Part of a small language model's weights.
Size: 13 layers, width 576.
Architecture: rotary positions, untied embeddings.
Training: 1354M tokens, 5166 steps.
MLP neurons of a small language model. Each row is named by its layer, matrix (down: output weights) and neuron, and shows model dimensions 0-191. Each number is 500 + 50 x the weight over its row's rms, rounded and kept within 0 to 999. Numbers have three digits each. A neuron's up and down rows have the sign that makes its largest values positive.
After each neuron's rows, "raises" lists the tokens whose logits its output raises most directly, leaving later layers aside.

L9.down385:477489570431447576376558434691504490501485502565493467456506513529563494541469526510479583427573512446436442574542547627531530575509571443432456443499539619515509448503531515516366504502477567611496436502478522447598479583516514556474531473356474508467466412564499489589460539685536451425473483453517563481461460438495430497527500468491474496543529472449470444484466622541512471451480521532445547460499417432541485436608516457566472561497450539520489480456612515522526523490498511552538479475442497503462486500486507476476515525515523541503463488519466560515546495570464494423
raises: " becoming", " causing", " leaving", " producing", " being"

L5.down698:491497482533492421509510522596547492532561530536496459511484451540505559562504562533542507517479543500496417501461498400484550509412536500413549460461470503504625527529511414532537516517482523486495396612520530421453507495488570603490436487473483554456526636544533446541506524527533525462453443414563508473455515634520588463545488537505444541524547576503563551489575459441538482577465499512390506502531483534501573465624517484472419523543568547527558516508600518490473448464518556530507479585499470525455529521419564489578430453520532437375549565514507505432498524601447479514
raises: " the", " a", " their", " its", " these"

L6.down189:402490570509568512552512666483531490420531430472519579575424460489532499468476557579530528424491502608495489532500459510487404523464429508554520497490546537488397548515564531542512511486497495549556508529550503489554550483410479453404487503587460472558495497526513584449510440449522381500541443550528608565485494515511467529559518528506536488435469505449564512546507503511494475492464536445441515558479491532527566526431409462492534456544529578484504582493471532546506513499501530569498535393482541473637472390546551459426522500499559506560401508430432428510451548609540507508
raises: "s", "iser", "ity", "si", "sh"

L6.down444:507540454465518472485372505478565567488452502564534488498476591490537519550487515536529535535547571515546526500431498521532562501475529502465504479513484537492497500459534490586417574511451570482488487511481504402484557506491469497409503493456452532602556457418538468470570461468484419502490549556509450612458475508486519477414544470468485487576591531533561479488475482587515490546469530428486508449531412577472539441540540532458472514512598532496506485530547547516436321547457564492520549487494492486524375555447493444601501448498561451470477523430498517560495375390517461521
raises: "down", " their", " his", " these", " themselves"

L8.down827:511522436488554512484454490515429464525523573518455424443547602611478575426370528522494579475505504471442514478487477579546456494444501504444602499567515568414557447515485420478444406553438489543435565455463474592514551521523486467461553513419594452535532509519508462525580540502574565482420530571507477462511465469549467453520389550431464469602571496498530566494600539503526507478517553553463523469462485532472477504639531429508552470451476548499439492473478487389539482437448482477496581532515446500575557496498516463487468515468622509537503556482554544542474611765578571588
raises: " have", " include", " undergo", " enter", " wait"

L9.down1466:507437497529565547548512518464477529506464557405456507521540493435494460651528452415496359522462552529543471532455508559566479468423452485537477557519474480459467581530509464490531486441549386435527420460518409506578386434489496541538584517576498427515525481512470492534525542606501483500520475512481452506503396476440486463467476497553437485465603525596453529547621569467513484522633495474489530532483602520464552422414465465412371479509513436580425515588517452491460507546532454443556510435455521448510540523471442517472532467535536567501444581481527483417523500553440494517
raises: " later", " earlier", " Later", " previously", "ieu"

L9.down1524:446461463547626543543552501489419543496518416485454458592544498502512534577565510523413515551482425476574439493519486537564509657455480454494492528640584540544488562508516487521538531545501446546434462510521448507437440476510550478471521525415526567517533533497532512496436552604524518460427606495459466452576493556549449478450457538587531574546447487535378503456539559556509471459554488521488425512469552476482519497446503471496503441510519496519457576454361452522622418516537375530484573466518556588471576605477530487507617525462542471532603479535503486510478577442545473490
raises: "\n", " follows", ":", "\n ", "\":"

L8.down315:617350510530571569535442517534424438556529492506457513561501491510534524485507514514451491465534508533457533456474430500532509568463492480487555461588425490537512520476524495475498571427532533459425440491467485504520452458482512483495552441504491580582455473523507556437463519527491443641521483612528526498431557510546462569504440450470545621446510501439478517498561499538494525475498562476526491510460467513516461455524579414473523563473422413491486551422497507479504569473397470483448542474491498428594565426462538470516504636543506555476428610510496398571619498611473513549
raises: " have", " provide", " include", " indicate", " are"

L8.down1294:539494376568520456567479475404468549455489473544496515470475550454565515521472549579505509473487446478519551502546432497462487449427512359542481468425574458490466549523532407443524510476433464501527518444584476369489425382495421557521543528505485518382463450454469430504437411521473505428489546465512484526468463562545541558450490500553580544541589501364489465534504500521477493554537479405454508505501526498528542513488447503504508527598513458526557503429431487548579439510499410607501526523463454567514500608483452538563569513490475450551470519481542486534493538385455570505
raises: "\n", " listed", "\n ", "lem", "igned"

L9.down992:418449502545604520554587543656567534511460551492525478409536661502467563363483473516494557432451550497577502528543463500414506436500498520496482407528519529475520569478534468465489572435560567557469434521494481586463468489588496406534491516569438476485479458544524525548450485496441518467496546541406569540478580498571539537541505465524500477453518493535491505508454537485515554456492472406511485534489491382588494438448506546542611527436490479560490564482403518488562526571489585560488326524482446451543483541476538467453490390522507551483496486465518461550519512515489636474
raises: " being", " included", " having", " becoming", " consisted"

L9.down856:515594457500472541503589568510512498480535524492615371518478594462467572467520444522493437372398494546480606507510512470522630552513422476436480431488420529591580488513525496540415524539529434529426477576508425504474430462493517488564544457515494495543500384565572479525503432472516456539565495522568445504531483581436460582472563416469511484484502485519567488479468494455486510474391558433525522522537480419539478561515455463550534505481453467486582499558550619486557578572495547506483562516506475558593378501413555342492514472582466496550535501455485419424465459544594401458
raises: " defeat", " victory", " defeated", " win", " winning"

L9.down1479:527577572477502541501524556571522539472527452485535514570531539382453451519463475517540451504557449569457599501592519493486462537489511498455459476481503440479449434445590457435454457495525502592542497544426557462410533471589547521500508473501469499517501495507383572649421520606473447408402479563500541488516504504604457486519484541480480473540572616493510594501491506531522536448500458461483527468498508547524506550599486478510514560533415498449499525472501528505543429564512553411545504546432481476471509519576467499517427588536490499487472455456483579569566513519501464497
raises: " taking", " doing", " leaving", " becoming", " forming"

L5.down1272:533452627554473492518528576486480548493557512487558480430446476446447476461512545416537452526426624511420524468552497477503447469529502559531401455449485472547518490516466455524582404493466497502568523497474524494482502488521560491586468492503476443573504431458542546534421563579475533514487497551503539541482497511561503473543502480458519466445644558532492486567513530600526517505494489443418533516535584492509502488481471525482459473500444540467482478580471637490554510508513526528523529498553489542497511471568524447468541475532493548545484404546475561499474510649508402434
raises: "s", "sing", "sl", "si", "sch"